From a checkpoint of a small transformer trained on Wikipedia.
Size: width 512, 51.3M parameters.
MLP neurons of a small language model. Each row is named by its layer, matrix (up: input weights) and neuron, and shows model dimensions 16-271. Each number is 500 + 40 x the weight over its row's rms, rounded and kept within 0 to 999. Numbers have three digits each.
Before each neuron's rows, "fires on" lists the tokens most often at its 100 highest values on Wikipedia text that the model never trained on. A number after a token or word is its count.

fires on: " in" 25, " the" 16, " on" 10, "1" 9, " " 6, "s" 4
L5.up2249:508478442557522531513474471487517516467476565459522417453555484462516544446541552539502456479481516512532521535421487542458432476479502488447476504467524533489458535553535464457415494501529582493523518490590464494477508524553492508502573567508528515534498505422536562521535505487555484545532559528566505554500458463483475511421526494483500488475402495559421480486526497550502524486498484507508482430433524508452410529498496494483436496494507474522425512494506531495453491478529501538428519550552465464510545564590492522532485567489566520441497467484530528535497467511540482474458471507503450514448487490529522514504483484519509401511497553481402451504503542509486477517511471523457522521468524491534479459476413482466547507517532491519525499514471510466523490457473485

fires on: " in" 34, " and" 22, "\n" 17, " " 7, " |" 6
L5.up1955:538454538475479554479524433452485447416464475538494485471465530515488483615506555474494557372470548523502462552452532535477438484448523510496513479513500534567467453503487566437501506525552462510529393487478498458560498456480483504422551451448491523547495625487485524491481535489501541449523445529474431497543542513481492491523540521527510495494566473574523504393427419509507518434493426455528442532549535605466506446514469555481496503481544552504459490559551508509486473490514473449506526472531444490509433501443385534474519523475500412522450522507510519595523465467534508456505510500557491464501497477459532514468452491496506568527470492530491484533454501475512480555558461542489514531483503417511525510504462496511463458543536565543496491542486511419439519551498507

fires on: "," 99
L5.up1565:498465524407486478538511458503463438520534531470508511533502479472500420475433591612525474548544526433505445589473484458472497448511465511420492554493523542473515541513584480520522487490498482482489472530477600536568432518475473492471450503493484484538495521549499508552484545528528429466440512450512479429428458493503424447496493481480582497501484495517515570530481503512500490399539461521529526441499541505458508524487491464490456524533529535507445521504461509540483530438534505454508511519499528517540475540470540456517523509483471469503499503459470467535513561484499484498535538463510492602488451514432437527443478552499544540523489562440510494410494503472507511484458585468527526506505488487488511477498520513577532500495480537473492497570526522485543482469487408

fires on: "1" 34, "0" 24, "re" 6, "2" 6
L5.up2897:499463427421542502518499522465573474563497458431451500420455559448469508534523526564531545478522510451510571499489507483536480525485500537506511505496481515424473480521497497514531489440439462494481521523550497459518381469405502517535491535422476441474488446423443441519489402448507457475544442508492516469493490476484488521438509519509425459499497464518467451411515490471493467515572484471503516488472472485520526465493461523532451483452435482497533479578525435520549478529523503490497557511467482461438494507493521509555557513453534603560486531479578503486446460432495432529535495509463531435514496502526533501559439488479532466505507531484517475531507450466571508443476494430499462481498506497513495553542517506507495474446526423535454491501517540515557484572473529

fires on: " of" 44, "." 11, " to" 6, " \"" 4
L5.up795:456402428494532554504498521501463546582589526464515485572493525464522415519449573518518497464526500475474522557485524468553481592511460490488520572504564445585491517562489540471526521495511477501550549479534479482458470406535488574516494484561532466513424525481556507463556508466547501489432464536484476468433455454467497497508551447498453497466553493547461610430525467526551482562537441516470473503464470528532525498510479508550470467550492496488473442549517518464505404505476539584485479528512464448538434585453491442511496604532522512493480494472524505481583594485446517481533540452487521463438508465553575481506546479488432521472441514472571562394543467502526482483532461457599469452482510452466550489502486496479508538542503471586505469547481508537492570472550440

fires on: "==" 72, "===" 8
L5.up1287:475525586462424484535483431407509555497502547535476476546465498536443474594447552538491556527487526463483515448528575530468445594487503506490512504457422532468504454451529470543558453518502544538495495526449536551445448477482512446465545524392504437514549497525527520501539489548539524502490523569520459515559515483530485526540484511517507490498546533429471459470525483502445494512516527568523541461533483432568490559471505443458524505470575450486588525493455520552477434441504529420513433567542540537496502475437534397504537585478437511535511523526494529519565475500525506513544413463561507467464522590567408487502504535543516505498445524450489441449474538558476462501535526491497544544536560533458544495488489503547494480513511512505527467459496478513498538417458433

fires on: "1" 28, "2" 13, "." 10, "4" 5, "encing" 4, "-" 4
L5.up1261:476532508541432482473459501508515375441509408431513516512505532502460474529467501462541525554483607488479540519448518516526455470504436553536425442512465548479506483534479572523478572468526486505469426532440439488514528520472505589534488448540498512460558399429521472571556505494490484513527570503467562462487486548485496555459518485497462536443527440516463509486524536588489444469499382513438501462515448524448547454517523504489487558483408553558565507583499457580524498520552508490540506494469434450542517513503532472543488434552520524488494418538496512517494473437512529504511578514459542492521549520425434565459507449603519514503476444489495542470520578481474519490543455479483521505499495482490452447497445522424499439545427486543543530533519521502504576555507478

fires on: ")" 20, "–" 19, " |" 17, "." 11, "%" 7, " Country" 5
L5.up1588:603467494446523534534519504530504524489550559537532537443460567482528407585538477461424524466502436478551489492527499540434515460477535484457459470491512542448501549535521437558582477496575557585549485430483521459477498541513512508477480429410481520487502440505499522502476445555466492538448549494535522483483490533509490472524480505508477492455530566506491491552475515506555486508518574560484509561537464531443517500556469563423507538515461577572516495504505534491487552518431524539516540514530489481540500530514550494487504475537613456467426513539477567493386546507482449470499490494518493504502531439476458457526546501522532438430446505567558437492436520490471494509511451499501430481473500461495484493571508501550506435474491510452512430535439426534527516498516437

fires on: "," 37, " (" 28, " an" 10
L5.up829:448479519469522536464473476502564485475554521503488491553500405514531489411595462499537504504537542486517430507435481427487434521455443531498586573476539488460488525518544468481535455511504590466437468541490522524518544483471493524481507472433484478587493507564501459503480538521549420497495478465438444511484524465469457428472528508433439506518441535482563524538491472455502557460485476501533568456493473554466536462516521463509465536516486463521512491523441423497481561569517530402507521545539483487491448513478542540537524436500428515526532492553440502582455473475464468517574527430587458581484521551414480475534501504425553512545519562459495491526546500531458488549530602470549445554521511461560525498490531468552542537533528466541497465483474549484577503496502466

fires on: " b" 24, " l" 11, " B" 7, " L" 5, "B" 4
L5.up2081:458538520516410465386490478537510487558582491477463490528502510599445511497475467532505487409508568432425503505484525542487509515513571510496449564544462571475471497525545503510477518503440525528493487521469447527552435459532450524466521547470564509562527502469448532458428471530541506519447566527425525589451448527449448488462465483535447540499539531531471536492430517532506525546489492544478517535471550478476488429526483527583475480526516495502487547500499507501479482516491491443526535578478396438533472459539485436479461511419482517539460515473495503437391497488483436477512501464526482421531542466479470539403548511480516496535571533544511504509467497453575514515482560449510516561537606472484510452451436533586521498499558413537511493483479503437505499476465486

fires on: " to" 28, " that" 12, "is" 9, "ing" 4, "hen" 4
L5.up2562:524472474519466467469475523583455556459542445503507520551511530543438507507496468544594473449465538489452519448546496456528487527497457588563561515506500502563437480488516539534522535556518508474475524525489448444476478558492533494563488490544459550512486473533496519507480482516518462449581552546525483467440518548536502480483526447507482549491491480525534422427556426551518467454482565462521559539469493425480425518520507518510513538530484528578547541517482536512432527483456474597514494511566550448501551527517490445496429483505493544459503456475528509537446547471554503501469440559450540459536492475516525506455588445505577536539531506451377486420480501516525524485464424447440459528502435502547469544551512454462549511578397560469466556503508494495509476512446577

fires on: "'" 22, " of" 14, "s" 9, "iv" 5, "-" 5, " the" 5
L5.up655:519486461482546533560462539491518524503452480511440547551505488512502517490549518451455496540523507516461483513453544424442457505594488464435561491478547542506513568506426475428542504503519550455485439483467512471397460502485497528531544484513501505562515486467556489499504499509525529468402489496429544471491511512543494473469464586420488523438512449558488499483499447397476461505494548525547481532493410511553516533384599467530467489532492462510576503448491529441499428449540558497424484507555513463454526488519454502525455492494507517496481475482508596548514524441486467546527468554492411503478497535503458542502526510431552461456414495506477424500577504514490522602501541545400572522587485487545437498484523480407539519509529455538506499498495426479543513487519471

fires on: " which" 20, " that" 12, " on" 8, " and" 6, " to" 5
L5.up1990:552465635495472485576483454492500450497458486566503479460483590520503557478516528464507526442475526522499531561506535579505456495573425453530510513518515542511433463461488467503563556460481451417458504461512498557559490546541487441471508527546449554521537511480457531491579472456411493535577482492507454538494569554474492512546553490473513574492518545586516477476542438491461468458524529467573554500489551493483517521479466479459502483490529516522444477500475518495447506576466481527490556522510471523395426525521522512488486541468510464445484499446527528491457550551504423446524567493513492483540535469463528504440461424570536484510491531442503503515520480520448475502517519442447486500493490485498493562529468494488496509572472585510412512463544492486530509467472545

fires on: "," 62
L5.up1489:558570515447569544633500525465489507456507501460488554474452432494507526597568544474484505487544498572461489463519560593444482532530615477550430506521507419478439502520492449489490491521470547475549503501477439537506477557433460503474519443544484540506547426527481487402421554483529535487553468487500534440538550488473542485464467467483437584474491437544529492445542544416478533487402425517573463496580517517435541515500493491550522506523503495463492518524505468560569525479425509584529511521508476499531538510534461480493516575423513483546452456513522556499504588506522498505492481479491467501526514459477460511520534492563445541514452491530492534519445501448486477533587491491468575434434513417517489551518495463385425469468473485433494499478444488531497468523511530

fires on: "3" 54, " first" 5, "PI" 4
L5.up1171:545456549537466418498523520502429496544536490526526475520487503488505480478459473471568454440493518427491547428463516454548506506505533576494507536492517511531571515540528470518496504512520512607505546490493515458519512508484466544495551440463484565501463501497542478448518561454515488546463461434502470498545522477484538496470520576550481535564595561512540480503460474448518498574413486565538465573476490498445542556496505556534486455521515508417514522492489487547536515494473484517435537481476401492587550547429528485422489519508538524506536426436499493553499490536451465575551552476543474442560455440491449503451515551560462524424491506538513426493456501476576508484476525448466536432474454436560545490446522442547498414530519469495520555460517491485479433479528496

fires on: "\n" 47, "red" 9, " C" 6, "." 5, "ed" 5
L5.up1608:502440490576522470456497485510493512464489550582566572479512539470487477535443560508451414454458468463480545554483498555492512495558504540441478530529527558576511510535510561520565473392494517518467503506526572535481452490494504506495480514472452473436468523617542497506507528472485454560497580564423491496476485462503471468502558524489519544519470488469526558457521536493530373495521573443562468539483487556523502547564507536501531479480467522516530486475453475541486416522475513527554477542452471503540538513496508560494484500491549452524535597406494492483480517486446561526518543548477507523482529511495444484479440490454506452389460496524470513568475550508482498574540482527540496445526455507545467575479564540560544487451488498418569518474461530557550402493512430

fires on: " the" 22, "9" 18, " " 15, ":" 8, " mi" 7
L5.up2071:541536581545467516442534505525548540533484461494547602473509521544552507497521558501539427491434527476494492501495442441520582471528551494465552519509482485516499483501479561498518429511530529464449435508495530487493506472556446475497464484532478543506513505481538520514486548503444464522484510465445521484582537553568525439474491542470455500497428489423547463534518548535480475484519601488491483519421533473456580562551477469471529461483519502385508433497479439528412507480506562478499510513443485539499511582539470541566466451490512482461497495581579559497507488509479492507421476577430543446579532536455513438498496482511487507473507452544512485523454475547460529509532471550520517425505495549510493516510523508495451488513472447525442530501495440453462532495495571

fires on: ")" 20, " the" 18, "ed" 8, " to" 6, "s" 4
L5.up2893:451458513472541532511416576461570471454461441526544489494489450517527531495462499490481478511526522476507511482579425590516497498515505521524483443500589538523570461540550521512553531517522487471530501548541479563518430520504502449505569501501581519505524485544498481586473540594599545465561452479521555469501509458542572508531513542533536553478522542558488561508507498552478517485477519542466504481377505474429437509421534509462539443472551501474494474549493557450470491405509476563513508455530465449493507517509520463539506431496530476505456492551508504489517572503591483542532469564520517507466465507457541481533536508530535554536445452438486490529506536500546462479470489551515446488502546478436481538440442623520472538605448446452491545560544463474487467418396513

fires on: "==" 91
L5.up1767:550431476461505464511539486443491486467453513511457470466561490492508548470471529447409475476537459495536532507480475484470476453486441506490533527559437561496461393540584546450503576396514466495572518445481456499608541451457462520532484578487471525534479494450471565502445442482526493519435527522485554438481491462494499461458528458500540474503441473520564523479493461510558475496514444533488514501528456513503495484496447541446519503559480443468538499529512484518511503513503489412523538533514474496557491591484515538517571553452479509483497488455558522417528489458493429455493475480566586457472518473506499546452477468541400467487474475473527502478462448541553492497480482487478517493405518439485534525491494445440480576511529499518473543512478530516574463504510491

fires on: " an" 38, "b" 14, " no" 6, " b" 6
L5.up2216:485533449500495501522561504487437486450581458538460576470536584524474483538457476524483444509510472494492534459490524496475509467449522501493478563503546503458470467545506456510498559461505531488537436474481508544493432465431409528521628473536509596439478478487455541465548487468529525474463522512521479457521477437476547496469524386452576441500519441536512494435505416507476520455451575520515423523530466495489495473468462486496470472592505431454533524449542494482520472500494458437496506559523523501487486497539457497513461477539521547521472519521459558481516501493404448551526512473546476432472512414420474537587483513481537455496523460485519543522534455562472460440487443430439555505523489486475548525406486557459482516487565499570483563449509523517478530485473530

fires on: "." 53, "–" 20, "7" 5
L5.up2873:518465496432465493511515486491576506469501485517487510507543506561445511471451555349458516500479486468449556493413543546491494496606465487537467476515500551448443544488491474553525459451515488454518474485496508458523524475519490439514553549479513556399438508439494449430457422475500456493530575542486468471464521441553550489482490446550437411481501458498546494465569472365442504486532512494500495490460513515454508577574580480525480506465465511480556503478423498522492498501547495517503474510513423574513489490492589432518533516528465486531560492455546548493511532459480468490510562565486479461498480554478431517422530560531491488449456435458571590459524480503476486557521541543519478479526442539495479478416584469486449481489528560466491545512545551521491521459428509

fires on: "==" 45, "===" 19, " ===" 10, " ==" 7, "\"" 6, " =" 4
L5.up2914:590456535511505544526509524520528479508526454486507447530550481489515435466545478494518459498515515536518520523486465539515446573529436482575561535444486496517522569477472423430548467433532553497457518471505500469503602459472606444440498473499525534505545495497506481503597503495563482474472527514450550518540493460500447505475498557511447554479458548449584451484483414465443486518453507500478507550473514486527505538564532471526576560483551464438495515507450500523498523497554512522484408526485560585548499484456589481543511484467427515468459463509483553537554531547517515483516458500499550551604514528526473414453529497532551443517413527502540488476465525475543538488487521531451484400490503541481545465553490522424502484530515494492464514569482542518544496456433447

fires on: " " 25, "0" 12, "2" 10, "5" 8, "3" 7
L5.up2625:446548542547497497465414529540500421522460492540443522470566532466440391498525523526467469518501526518504560546472438473545482415512556484456555544525467501494550548501532494446494518518524440554450457493587607439506531536596488499453457481521494536496498486422494549487448571489499543411517548531514493499481550549528508514489540572440531531534482520518501464420448540531485555529484475428471462471506522586445579559501555532606508464557464455473530540412493462531553554508459524495492527498534527494538509533479521422494442499532508538516493477520522498403519512551444509458483462538437415470501494519544432506507492417551507542409443444538467518453481510497491551533480546507472528471515468475523548469472531553510508523530504510518435519456516474534482510483431516

fires on: " |" 28, " (" 7, " his" 6, " and" 6, "===" 5
L5.up2104:572436460498482513502529475535536431555442483492555467514478500442488482544465495462505534537519523475476489451504496480415518566495479483493524560474526552505523508458489514575468528508451535520529394429517510477522472539508478565449453483482450512555460539525519471538596476507459470544413461556542550478511475512509540456469439492441506490547461450480538535635476475476601531567532391481522537540501467510523518483494507505488567500511522504554460502476426511552485402429515562457461464513455492461510460560474507506497490531562493471467448525567499464547530534501517606530508542498509476489502466474494458588463479584501553509531423514476507510506481477517568503504472475523585479504528543502476539533489499448582489503511516542514495507465474460582564572507521560

fires on: "-" 66, " (" 13, " |" 6, "^{" 4
L5.up2600:568491479466438537485464479563530508440437528482455491536506464529477552553488480462530524463476536419510436533527493508493468496563451592517481515447540503493441501532480487547562479534451475511536537487440473506517523508493491506502497540529577497522556506495507515542501447579506513569464550533535477417454495599487493540536498549498501480512466552421439511455494540503510506515469479483530507551459581441457517465440505464409538551527509518524503527481448467475500552505551488432475480506501476437486531420437423409435486516487444500482461495456500523466471513452447534512452460543475492512504542563553433488506403473509486550586560497451516585485497466431487442487559467455550566548540620456500487392487487492480520486462465461476527525474538577491513502515467468

fires on: " and" 15, " but" 9, " after" 7, " that" 7, " he" 7, " as" 5
L5.up641:408460569443467452537558446438516487505533486518494476424580554521537516496426528539531514522550477525489482491478543538553480542510492478566523561523533526498454535535453557511503448464481506529496549568540556512512534429471456491495482534497494525461463430489481496400544515538450437493511502465542494558446527535509507548526533500468544556564535447581532466490493447493493467532591508542427502405462527484510531541505509460501495525490525555433479489453518502484511490447471477456534503477505526497497438475449523553559487513474494530451443497515507513456576474500522457567511431530470524543481476531559530492516444552526515494456518517461480464456453467471450433481522491441496539467465513508497519579530476461583513484489494484462498540559457477470483535473561544

fires on: " of" 30, "\n" 28, "1" 6, " at" 4, "2" 4
L5.up1063:447577411544470487445516484525576479533568486471498550507536519524541545534544497406497475454492557413558483480462485501484494420417548509473494545503521513530512445465516467484464447460504493537478447433433507584522524494489525500497542487546562519500446515526476503458451469466500510505470463464517530499482476501534445565461473492525471548514490453465402511506521426462506626478468440485520449479554502463455521510472508472490444489503500461483479555516402561562498526524514513553528454533528477452463490501459486500517436487493438529474492506520458558484536545527532449542506495514537533483521598487514594548526529457464469485521467437515571460548517456485409446443489441542513517501482493422548497546560496473471494440563481522575484607412457502529583506575473525

fires on: " B" 58, " b" 10, "vert" 4
L5.up2222:501505530498417519476537508582469483440499531521483505498525507486389497491453500566461608572539475534480465532454524510479536518468438560500448535506483531461546505513449514462496564484387558531479523496556524419473534568495452538483508525489544506545485524481447495421508477473529462519546567504519534499511447490559487493476452490508498489530477491496413503500535442459536452440512534534485488518454496531484503492522484486566421369480527453525498557505586522564506459503533542469452513503552506465526436544530508512494522480505517434477469530501477474544413485513547478516478431469535503499501500500467515489521480525482482572499610501579467528461539513488487451494407494480491579453484472508438485548464593527505476503483447431542451551447430524511441523531501490

fires on: " by" 54, " to" 9, "s" 7, " By" 5, "By" 4
L5.up1337:496440417535525532537554508442523518512488537442513479472447510530512476429396494459504463467578493496505471421542478519509488506493489515437554506490465518484507519477475517470512524449473480451538513472508523469525564498524465447495488523465532457550445576545458506479518513571488520461546523437575553544515477540479480508454463499535458526511449461520572562504516550456517461450502589524478432474395510481437476516535447484480487444470513502501479501362484472435560485584572522471460607509490522471524417487491452481560522452539491498514527484507438557502494524508511478497518499519504516539456548486447574492471481502435518512534490485508427462478475511566508483525475419515445432535556512532485472505536525490521549502494541511562489542441515502524483521476480458

fires on: "1" 18, " of" 12, " and" 10, " at" 8, " to" 5, " Hat" 4
L5.up865:531439517452518421565554458473492521448524473490505496516518501484441445470511415486546515507550516489518500542534493505535507455517470516494476411492468492525507544460484528520500559542427495504539539517520471480562560561478514553454467416451521488561554485501539446499555560427574479491478423465474544449504582500536480513543566492474516503471549491501498548477516443508516463497490489450522514545474457487530557617547426520505492542493534520541468531526420513565526519465496570589478478543493508580502486508456520475538483601476521521468506456518532490460504559499578493497534497473503506575558504496537453519463540505514543543407476525487536527530469470460446526467478492511483427483521606424530531516507526523434521490512465490535510483456439554471466489437492501

fires on: " the" 35, " for" 11, " of" 10, " to" 7, " by" 4, " " 4
L5.up1396:522527488518538498400540512471542477502438527469466559520510496517472495508471559574571426508474550433438511505522438484458487511504504542523481503446497521525535441546526479457450562513424563524530527556521484506533514479474476477494553474495418517514471564493468466510469483511530528500495514519481516438492462548531429464553519572485521476436533475508489498477511453502481455466504553464547497498500532418383515482490494511512495535458477518427513482493473460498484491475457516505425480416519549543539539518499499569563627509474490513480499523497525481535531475513535554513450450434461478504490511526490502511578428533462442572589548507526485596481509480502464397529516491458549539496462535552513556474479473493553461513553541500536468500504535462533508532551479487

fires on: " " 34, "1" 28, " A" 7, "3" 4, "4" 4
L5.up2664:489432480481508521593500536456538490502510511446483490478488507501498470552499509505553405513494595496485515546521515542510484450570503492469481475510570500497567460491512551518588510466522593575452493499499485444438516480533485505529507548531450508446495529513478489442495500535509497472535534522502505499496526517507465517445469576510532465462473538516457552504512546533444511536453520500481467503481505462465533555573539545485539555545481490420486480531513507562435568504590529516490530476495434486511470500530451478519518574538474513457469460501521439511558485580491509473488484491481511506543462562507482405532459504527462513547424497509519411486515479553475427529487557511434443462436472499505544458486514467451435520543546497493531455452497497464483520494521556

fires on: " " 36, "1" 22, "2" 6, "9" 5, " the" 4, "5" 4
L5.up472:475457463490560491538523454527522485535502479506561537474540456593535532471438508485513510453484510482434551504541430539402544499444499495498586459574481495532450535539487500483549497432467495620541482486486540497491489532470530580433504483477488470449488481552573452456543464452450490458487518528471537464522503461460533528505508524462410437437452497474520467536507480512548557456502508498487479497497541469525500429513577531482476497537486432450533433492580568499524458528455462532513464459543522487487490566513390533491535556480511479519507419598579528498574578495525467456492519569543500514489528506556450518561487529498472545438435438588497464456473494510444471503542429486488428550495542425504497534481452527475474578533536488462453462462540525432500565484497526

fires on: " |" 83, "2" 5
L5.up321:450575474438393566434416507482493507530528479462549542582490479463483541592522504482437575479452499469445487533555510544462536468530486470468520516486530517537527477447588509529558520452578458483532459562489509536560465574459478553457518489534501571483553477420564500485508523544432505443494494452589504459470505452488451508422506451533471408523448475519539574503526409478540507465465446606537455459554498466552537496439474535512537444491534527439465488572484539551469470560483445524547431495542457432514527451543506555550478556530498503473463474463507480463481490520437527518505493429500500521499460529461513512476451491488423479516528488538428502540510489509525516519496523544509447483489483453577486496543430483513518511477480523482495528545533466428550503496578547

fires on: " the" 29, "==" 12, " a" 9, " such" 7, "0" 6
L5.up2485:530549473517493568490495493497436601461460506496496529543472544542512444468547534501461520515474478396553544455462507515503477518512533537540546535387573517470520496532571519548559537438542539563398504475450479557453539450514518514541547507557534524543544533481510558423531483532535505473507486410589432505475511479501418501472519528474539505480476484513609485451510602473501457551500568467498528462483499504459438503538552493511488472504571476429531553493488506515526524489547555470448494488550503431488452454509475506511472568441513506449496476499445508545501465586462573514555482479459467473473450522518493531536458498495436525504558576443447465482447470582455525492495529545511512430498455488461500476565494529497578485551470415456542483448524481544543522482455535

fires on: "\n" 31, "==" 27, "===" 8, ":" 7, ";" 7, " |" 7
L5.up1405:530488534499470495523543483494599516570471545490491457549522458437419428504462519517493502470545482522424519504483476497537485583523468490465498480480468503451507509492511499442590487551445449507518454498476447478449500443519489459462490484469507542575537416429518541523506505436458491523459514534544505473487473457497525436503473499542523514570563494515511504566543549446419524483503544559519522558490503458505590489469448484532479441498500540459476584531429450503553548518478502434513530523492541525521462556537440516442554549574435556455492475551505478483506520564508542484467479544557519510458530555581492493582467549533515444462428522502500529460460490515576470448541503483547504412449486498466446455517497463525526512439451486556502478545498504450559479540506505

fires on: " |" 36, " to" 20, "th" 4
L5.up3033:544475479526469557553474518524451487483425497488539576510475498487482550543440509458480504488529525534485540563484422550407507555502461480509555417481538450504547513531458527542498527490517488450526522533462447498497526467514486511501534534543444553483460492455428538520549462466455472547481442440528468475508536489552506495562579607563539491475522450571453521516490498479541494497454484464472493481437502469468497547533552502428512480542406484495522545469494570437604519564395518458461570499500508531543532480455453544558516489501499493563460547487482461472476503502493395490518456459541562496414514511474506561510533504492500454418491479484490491488471511507514487488472410546487477514469532488535481622533517548491535562527472530564550501553528458508470476403496495

fires on: " |" 58, " (" 8, "|---|---|---|---|---|---|" 5, "|---|---|---|---|---|" 4
L5.up1236:540430437490494491415495581464507503417498553430470512512515499457550498481513498476530467498575499506478429494453469539450459525511456569438592511602541522509468495536459528549495533476554467534462519496495504468550562533447523438523432483439514569502518445524430481531536464417472518491575475397509494473547528464523521478487485513553514559579484576484512503548521530486504496493489472441430530420526456458511559543552547502486494458456443449606630547414554440580551449506440503502538497527466545526495463531438484534556544492533472486532505488540544432547514475487517516507472495512556514506450527537457489489574471550416480547508465530537470520492485468453495484500464521502512537453465531433491482498410550452467467463463532466482563507531505586467475541504467511

fires on: "," 42, " and" 14, " also" 6, " usually" 4, " in" 4
L5.up1595:544447522434402494450500494527463499456494501460451545442564487490479533548509468511556489502542492486514485483442510465423475471437561476462508458485460516480386468448480476505516561479502453548470541470550473451458461525490417557543515463533555544454536513504433565481537576465456467496524457538519516522430485504557533477514494456515441490540549636493522498455482580589435531451502526529564492502539488527549478488476472485493526483564549508518513599558460582499436512495445508478536458539527474464490541563515494489510441493530468542538445497496557475448507500428472515480489462542487489484541507506425550543461524496557495495522478459491516546501479567506593468487563517507472425495478483429528550520448503511472463482458525491557442485540589514459546522491486483

fires on: "," 55
L5.up1879:518501445443575570511523479447555441464578550552492616487552476558516555531573484453433479414610510453487487494497578479458525578536521417457544485583536482474503526594462486466462515492482413482497505479543469476388606581467545587479502527489518517588511511511499524561517450504424506468588509474481405443461570528517478478505465500513476490481547492482491523494487536451401545479486510410494479512496510441543532503478501495545491435467440507538563539505524408496487539431549540486539475509513503494515501521460540501483529609466525518500521465540461514394517519493474477575460493478507520437534474474539475531497530412501517481524529529536524491574489555539550491477512546524453445571489496574551522534521485497457403529520456465485493502505445519512552534512469555

fires on: "." 17, " first" 16, " due" 9, " First" 7, " led" 4, " name" 4
L5.up1760:505468525495522448498502528523521546539570530600489449511544546527495485511509565512503507526538564396437505477531526489484441498522456528413466527511546470507557493488482489409569501508456519472463446460445516494505532496520446545495541565391512499434466458465446547422544446529498521547545470494462481543466543509510560469474483494530552499479476543544424528504423539462493518547588540500508500522502527416500464506562472525474461419542536500490572434540520470553526438524518594551549442524511444452455528510526484481504480457479492565562476491490558511473499449524538524462550505477549504504549498460472478513487473458498473516517543539606470479499476457466524494522407507606487511434427471489442531509480491494539597587520534544482533501499381532550540530497533523

fires on: " the" 20, "s" 12, "'" 10, "-" 8
L5.up1061:556493520476483566564484483434496563501517446567504441490517547458473455523481522514448545523427476451530497571485516419454487496503576563468549510437543499393440481491493528489502532495478553501535522461411492455472520415452509500449533520480485492503466412472502521459498484495472503523467543460555503449502526397501409458429538521519504585502503414485521434484472468515555514492552539564527459464485529540431508551538490501514513507485498437529441460490501512409503454474558512532481499560493545447514499520542478538474478451518517419487497539473497613518524494622526495439463446571518472525529552473581493403516601525464489517491565553578464495475492537502514481480514514409527459486597450436482488486527527564475446468501545483495477486483467532567498538523492513

fires on: "," 31, " -" 14, " —" 10, " –" 4
L5.up2405:528480480457465486514538491422512472424602498479494493520482559552479507462516563564494474503572527478494516497464510470488541488500544503487458496544499532458487465583525460489510499522532472515445537516510502553476559441539487465478533469545551482561521564533463547485507520551530433442493513364461455524491547489606496512515506454474471513515518516488482541489405540509505442478561500588477445466538491474416484523530443476476469493618572516519555494528520433488495543451488514492467541497481517518519467588470530579501531426571521461511498551500478461506466558552536506463476446520480477494447486477474590529477491469493564473538504525518521479464507460445493444512568580516504475560541555544458492557504535550446482502474439486536529399488468599547535501520505426

fires on: " |" 24, ")" 12, " (" 12, "–" 9, "\n" 4
L5.up169:514523519604546488491520490480532508490564483497522484500602538498531526561491492421517557422503475537530430511513560448414466527484488540504542549566527446502514523446507464595565436456504499467455479492544553439435514501507556458454498524442591494475503521515555481503524502568510555440520505519502542381490491594513523468568453439521504503475428508519521525504451495515506518473580409478504449577437541450542494554508457544525527433432527563521513435498465495473521423488515525461476483571485488484569501473487521506462489494480587477428471463441500468452428566515487495451514490505512523468488497557480503486552419528555491501500547443542548538451420525498575539474529475469585457466518520496493496542564461434541459529473488482427466480521444531529477572470479509

fires on: "." 17, "2" 12, "S" 7, "6" 7, "5" 6, "4" 6
L5.up344:498497512503472486510438540441505446492538560508502534467459425516530472490421463413459525535435535432516538417468571525431592577479468456479501509492495526472494529487537541549495497502491546555520430446426527502457486449451534546597489489483480559464482563511467550498447589474489469556513511551477454471491467464527532515476505557487525519511557515571517445462515461493431417441485434480471468502560462461482526519488522484464507496540523500485533490475452487505505538476504519414489440510565533494505462503478471462495520491542471511521472433521507477521530558517469536403453454513539471487506511512524478498497485540478499459433434520503481515412522538498520485508563531539524442512523524479509476483510554478514489544477449508479489496467488496473476500495527482

fires on: "i" 11, " and" 11, "ah" 10, " in" 9, "an" 7, "n" 6
L5.up1144:506540545453454518486474525462522482448472434491537490590458477444458538551497437501487518452495513525510539477534505504494555526439532458391630403483566595559518530460473486509542534529519428527510505536487475508499456492520524542508510447461493516461529504521452506510512509553461497511529460541517479449518516437531611447452542474478486459498542507572492575366522524499442468504487538469490534512479487529440503466491535568439540480479447492489496510506424593467494487520530471556511476408524509522474529514529522496503476485540528439505476487486581520459529552446479535490515576560510596544485606517497476479504481495472436526570452541525507595458547473569470520492513458550506493481474555521452436505460516519495460547508449519540489479488488558453499568498442547

fires on: " |" 32, "|" 25, "3" 5, ")" 4, "2" 4
L5.up2446:561510466528458501472479492587468525459489544503594434559439430521566486522522549426516491500483546388518477529499529479414514442436508499504505434475460548530523481513506513441495528467534408552490529471433492450572444512560500562479520434492541494531478487421519477441532553529478449526486603488504525520478492488541485516550576503531558532460440557488511573495551562460514416490578512521496472504561462484466480497468483532485541531447448443542481462566443471514492535520537414475459451580417462512577487415507534481481490548525452511444524503476519552473474535470530453538474448466503521530501501534479464537517491511511500510524469595455426466522441502534441503440467479514486545515472509519542512506442488534475497432484499494460483473483465461566524450435556520